Weights of a small GPT-style language model, trained from scratch on English Wikipedia: rotary positions.
MLP neurons of a small language model. Each row is named by its layer, matrix (gate and up: input weights; down: output weights) and neuron, and shows model dimensions 32-127. Each number is 200 + 40 x the weight over its row's rms, rounded and kept within 0 to 999. A neuron's up and down rows have the sign that makes its largest values positive.
Before each neuron's rows, "fires on" lists the tokens most often at its 100 highest values on Wikipedia text that the model never trained on.

fires on: " of", " from", " in", " at"
L5.gate1887,140,166,177,260,145,233,226,186,246,215,108,191,181,179,204,132,205,136,152,202,174,188,235,174,163,149,195,202,168,201,187,176,156,241,187,187,216,261,292,288,191,166,138,168,148,190,186,188,214,155,182,198,175,200,248,280,109,220,143,136,230,248,207,204,236,231,213,247,199,241,240,168,222,144,194,211,201,215,201,232,210,188,252,180,235,242,269,208,212,253,219,194,223,160,194,212
L5.up1887,195,245,192,287,226,141,251,199,234,194,213,216,214,221,246,129,195,214,204,176,211,192,225,255,204,188,163,214,219,138,175,140,165,121,184,237,166,129,216,230,191,182,187,158,173,118,165,169,172,176,152,218,202,191,202,256,173,181,231,167,222,196,259,216,131,222,171,262,229,192,235,250,231,188,233,189,179,237,220,220,252,195,145,257,157,157,241,224,210,216,197,196,181,246,211,118
L5.down1887,183,214,219,175,215,215,255,222,159,230,210,194,167,249,182,230,207,206,210,188,207,171,134,144,309,171,171,151,225,198,178,182,220,164,192,232,284,179,203,202,151,191,179,248,244,200,132,193,232,164,238,247,156,203,256,252,194,187,127,223,183,117,169,207,208,187,149,208,221,234,152,223,171,213,160,149,179,166,227,160,210,210,241,203,160,192,250,225,188,165,196,261,186,134,226,259

fires on: " of", " in", "c", "l"
L5.gate726,218,196,179,241,205,122,266,189,252,191,181,239,145,185,226,197,160,218,211,116,193,190,160,171,160,176,201,216,117,246,178,236,177,215,87,229,156,169,255,219,216,156,164,114,235,226,170,173,171,254,123,234,206,249,207,221,218,269,239,196,144,261,150,159,174,248,169,222,185,213,212,220,227,198,152,211,213,176,144,183,251,193,223,216,211,204,214,210,181,216,199,245,191,204,216,248
L5.up726,188,171,163,248,175,175,165,169,200,186,249,232,138,173,203,180,204,208,188,161,240,178,220,176,162,167,124,232,182,208,130,128,190,271,269,161,269,234,243,133,135,209,186,175,167,158,129,157,142,199,142,234,275,183,176,156,206,201,260,187,165,167,163,151,169,160,104,232,241,177,156,135,203,233,233,172,251,167,158,240,208,201,158,148,178,196,134,227,177,173,197,148,213,261,100,125
L5.down726,262,228,157,178,223,279,110,174,155,115,247,230,211,217,204,234,190,184,236,231,200,288,205,311,135,124,173,175,175,250,237,153,213,188,227,209,205,220,175,160,180,229,179,300,200,262,186,193,249,200,184,212,135,161,121,216,197,254,198,186,214,231,184,153,216,180,181,156,203,159,146,258,179,169,187,182,178,233,201,258,224,131,181,209,182,177,183,168,212,287,213,171,203,237,169,222

fires on: " in", " of", " as", " up", " to", " from"
L5.gate836,191,171,148,181,119,206,239,157,178,187,204,209,190,227,206,193,270,146,178,214,180,177,161,177,254,178,164,144,233,277,166,254,278,274,184,182,179,196,183,181,142,202,239,183,209,165,239,201,256,247,151,202,213,207,249,244,144,222,128,183,179,131,224,131,248,211,160,164,220,209,248,213,169,241,249,190,220,158,175,168,243,196,158,228,181,195,165,189,138,213,206,251,214,219,126,216
L5.up836,212,124,180,186,147,195,258,172,283,189,93,197,110,211,195,172,209,130,221,161,215,246,291,200,249,186,241,316,304,182,219,221,201,216,229,253,154,172,221,168,198,165,185,235,198,210,228,111,238,201,227,162,147,183,172,236,129,235,226,186,223,203,201,192,97,185,203,195,207,159,217,220,218,182,135,264,158,183,146,239,223,199,164,245,214,182,203,140,170,146,165,192,168,202,151,150
L5.down836,202,270,211,199,244,175,181,167,153,193,207,166,255,242,212,238,251,258,174,239,194,182,175,189,252,249,207,217,222,281,162,212,154,203,193,213,167,238,241,168,217,231,185,174,141,205,233,239,163,114,196,243,190,181,242,79,244,273,229,184,259,266,145,242,206,137,192,213,250,160,178,223,242,155,226,217,211,173,200,267,197,244,139,165,248,179,211,216,268,155,296,178,223,191,219,240

fires on: " |"
L5.gate2509,191,228,201,220,176,217,178,210,194,175,220,187,177,140,249,263,176,179,229,191,211,193,223,208,214,167,187,124,174,196,217,180,199,239,209,271,224,236,186,162,280,220,153,208,241,180,168,189,154,217,139,181,203,209,196,185,198,152,223,208,123,250,197,182,190,211,177,236,215,113,143,167,228,218,250,244,169,186,123,230,205,230,189,218,207,178,210,244,136,98,197,176,239,172,193,164
L5.up2509,176,205,179,188,167,195,187,155,166,133,143,205,201,138,279,200,148,192,225,91,128,197,215,190,177,221,177,213,150,191,230,208,156,271,213,166,238,189,165,175,221,241,165,172,216,164,204,188,144,210,210,144,205,178,155,165,281,235,164,274,185,237,151,163,222,138,193,238,271,209,233,129,171,130,247,214,218,217,195,227,170,166,151,238,175,241,163,204,274,159,249,197,240,149,195,195
L5.down2509,257,232,244,211,197,220,173,164,113,237,173,161,175,245,198,220,305,218,204,303,203,149,267,255,143,242,138,199,226,173,238,175,145,234,161,197,181,128,222,231,128,188,194,217,220,190,203,194,140,214,237,241,246,207,220,175,205,281,194,236,190,211,213,184,158,201,248,202,180,231,128,239,213,202,224,209,184,172,208,174,256,175,245,184,184,219,179,161,223,205,182,133,245,228,224,175

fires on: " the", " in", " since", " to", " of", " on"
L5.gate668,261,217,103,210,192,180,192,140,173,166,151,210,202,180,181,187,170,206,164,257,89,185,184,137,258,224,202,160,245,256,228,209,184,236,201,214,179,243,258,157,166,192,164,169,206,252,203,216,227,135,184,191,168,316,151,174,153,233,212,185,169,168,179,230,162,228,209,152,186,162,224,202,197,227,256,191,187,207,83,230,219,86,187,168,197,235,178,194,201,193,280,185,227,188,156,238
L5.up668,228,165,137,208,167,193,208,214,186,214,181,115,130,187,229,202,124,184,229,194,289,163,184,230,146,166,146,175,138,245,172,208,160,243,194,163,293,215,256,177,166,177,183,178,180,189,241,213,185,148,191,177,227,202,233,154,190,172,257,214,242,135,217,167,177,224,124,232,319,185,239,256,234,172,252,213,171,228,170,168,245,143,187,224,221,183,221,182,280,156,146,127,168,268,158,151
L5.down668,217,187,227,68,157,244,195,185,159,170,226,148,232,170,190,250,215,210,166,212,186,176,242,201,217,202,215,255,207,235,225,255,249,202,215,225,178,267,196,220,323,166,117,195,134,114,180,147,171,196,180,179,118,181,207,233,227,241,209,222,215,163,184,222,121,164,136,186,139,281,151,192,237,195,195,196,212,195,208,168,174,233,254,224,218,228,162,211,256,181,171,191,280,188,208,239

fires on: "\n ", " |", " that"
L5.gate2769,209,165,192,182,180,267,195,159,200,208,141,263,308,248,120,235,205,178,221,190,230,132,155,253,176,197,173,288,207,224,169,240,146,160,216,152,181,187,200,293,194,192,259,165,239,160,185,212,175,238,186,187,247,184,205,226,223,195,257,173,165,209,187,140,188,157,186,242,196,195,193,230,220,163,201,240,214,189,99,197,257,193,246,215,160,231,275,167,207,207,142,225,183,190,176,254
L5.up2769,224,265,259,201,148,191,181,210,142,166,280,219,211,243,109,182,252,171,158,234,219,175,189,223,192,228,130,239,152,145,224,172,222,179,208,181,165,163,226,201,179,171,252,207,218,206,186,175,211,222,157,196,261,141,132,189,120,82,175,233,179,149,136,274,250,110,226,181,245,281,201,243,244,291,111,158,250,113,197,207,207,212,174,200,214,184,259,130,186,223,159,185,136,197,153,203
L5.down2769,120,242,237,189,174,198,175,171,201,251,121,198,186,223,196,235,168,203,188,173,216,225,263,202,176,173,159,173,175,209,204,181,154,197,198,189,196,207,229,164,182,205,203,247,200,153,187,178,179,224,197,191,210,246,263,234,211,160,196,121,249,196,169,228,171,178,226,189,189,229,195,193,263,225,161,185,242,259,239,219,180,224,191,212,223,223,241,219,214,163,248,139,230,225,215,280

fires on: " |", "ass"
L5.gate274,220,178,279,241,169,195,217,247,190,209,155,224,207,164,313,196,200,199,234,217,264,226,227,164,208,131,224,183,188,183,158,239,159,91,219,225,232,188,189,230,230,162,167,176,209,196,126,257,195,206,163,199,193,262,174,172,212,183,178,182,151,193,227,209,186,214,208,68,271,189,185,232,220,294,237,241,265,192,101,259,172,234,191,221,228,235,283,211,184,209,196,204,197,183,199,171
L5.up274,180,204,301,183,218,210,210,143,189,198,226,173,205,243,184,263,145,185,135,182,245,190,187,190,69,183,146,196,242,195,271,167,206,274,190,247,236,217,195,253,239,222,170,198,236,282,185,260,170,176,244,215,157,213,203,155,121,169,170,212,170,287,160,186,224,160,197,243,195,162,185,228,223,166,179,178,206,193,177,147,223,224,197,181,171,227,147,263,248,173,248,220,255,131,189,210
L5.down274,156,214,151,202,247,215,88,168,179,198,164,170,279,180,151,239,201,124,186,195,230,173,162,243,227,219,185,178,222,203,243,241,178,228,192,273,201,229,187,201,262,261,229,230,131,212,240,244,184,237,211,248,190,194,173,203,236,139,157,192,197,234,243,167,162,201,176,248,181,215,128,159,202,184,219,132,266,227,144,185,234,260,204,217,189,216,178,223,221,211,201,170,184,219,169,245

fires on: " |", " and", " am", " the"
L5.gate2603,206,181,215,203,214,182,134,244,187,234,227,177,130,193,95,237,212,179,213,166,215,218,218,175,165,163,174,232,279,207,175,206,223,215,311,254,192,227,207,214,231,224,204,134,109,193,274,204,197,216,176,145,212,210,150,143,164,233,199,192,176,263,132,191,268,100,154,140,253,157,185,228,245,234,172,194,225,256,203,206,232,125,237,241,205,214,180,251,235,111,245,267,192,203,163,149
L5.up2603,238,216,218,190,93,198,161,247,187,241,222,162,248,217,174,217,246,158,229,200,218,208,154,211,156,212,214,136,203,214,266,143,241,139,211,238,226,187,174,282,239,171,124,169,230,136,224,249,199,219,110,275,208,279,159,169,230,163,214,168,193,225,161,166,240,181,184,175,219,177,220,276,271,180,274,201,153,231,250,167,208,178,188,210,222,226,184,181,183,135,244,181,204,199,195,137
L5.down2603,219,285,289,260,185,148,185,200,233,166,231,157,189,178,177,174,192,201,144,213,242,191,151,176,150,184,186,204,199,251,197,281,252,185,178,233,223,30,191,185,237,245,233,187,206,196,181,219,253,132,170,205,193,236,211,196,170,178,172,234,165,149,163,192,265,191,186,134,232,147,238,192,200,171,181,198,162,249,211,253,243,219,166,136,198,217,133,241,159,171,166,163,228,177,215,191

fires on: " the", "|", "a", " that", " as", " |"
L5.gate949,156,168,230,251,105,175,225,157,223,161,181,169,202,202,156,267,171,163,231,211,178,204,222,215,219,219,226,254,207,281,231,163,242,168,223,202,188,271,172,229,129,205,239,169,164,170,179,189,224,155,237,139,250,155,209,176,197,213,195,152,284,182,154,155,181,186,184,178,224,209,210,255,226,177,125,205,230,256,252,234,181,219,116,253,179,193,154,245,220,272,244,184,253,204,140,175
L5.up949,206,178,201,176,161,214,234,216,192,181,261,172,236,256,175,218,242,160,228,157,201,265,190,225,218,149,142,133,190,168,187,196,138,231,311,237,217,229,191,239,229,219,233,217,189,232,240,241,218,191,195,143,227,217,122,168,129,109,244,211,248,217,186,160,218,199,272,200,229,256,196,249,211,191,193,146,205,155,122,143,191,189,240,207,276,193,196,205,196,196,228,204,197,232,199,178
L5.down949,177,193,259,225,181,238,185,203,212,185,237,222,217,128,256,180,165,205,183,167,175,131,250,151,191,248,266,222,165,270,166,201,180,207,141,137,259,195,184,185,235,217,238,280,240,199,200,113,160,256,158,255,212,157,116,224,162,225,168,116,137,207,167,246,233,188,185,217,171,183,146,210,186,183,172,227,126,219,250,195,221,228,212,237,220,240,215,165,224,210,198,164,216,216,228,232

fires on: " |", "|"
L5.gate1491,183,244,226,187,160,116,180,263,230,117,170,171,196,193,141,175,281,137,190,213,184,206,215,191,213,177,225,176,195,236,178,147,191,276,175,212,231,201,212,251,205,184,219,150,177,184,186,248,160,148,205,105,290,183,169,268,178,228,196,221,312,238,197,244,308,185,273,206,218,95,193,230,231,202,175,215,188,254,175,172,215,250,195,223,229,202,118,153,200,200,240,227,269,210,233,216
L5.up1491,169,156,171,235,120,151,195,171,184,202,149,176,189,186,182,104,234,205,180,192,217,203,274,183,222,221,251,210,149,173,157,194,190,198,186,168,217,204,212,267,241,332,212,179,176,231,221,244,137,180,194,177,198,219,235,193,179,180,194,161,243,181,215,189,235,226,299,89,249,202,194,143,133,179,171,193,172,206,95,184,229,192,258,188,264,171,111,218,174,206,184,228,274,208,173,242
L5.down1491,198,187,262,245,138,226,211,215,149,186,252,139,217,263,212,215,80,164,179,212,145,188,205,207,240,199,187,102,219,224,302,191,139,130,176,129,182,246,264,148,208,240,206,201,161,228,177,217,170,265,148,197,297,262,237,194,173,223,230,173,228,238,163,210,173,177,219,215,195,186,186,216,231,261,261,196,187,232,255,169,245,202,207,157,231,156,222,168,200,206,165,173,151,223,233,271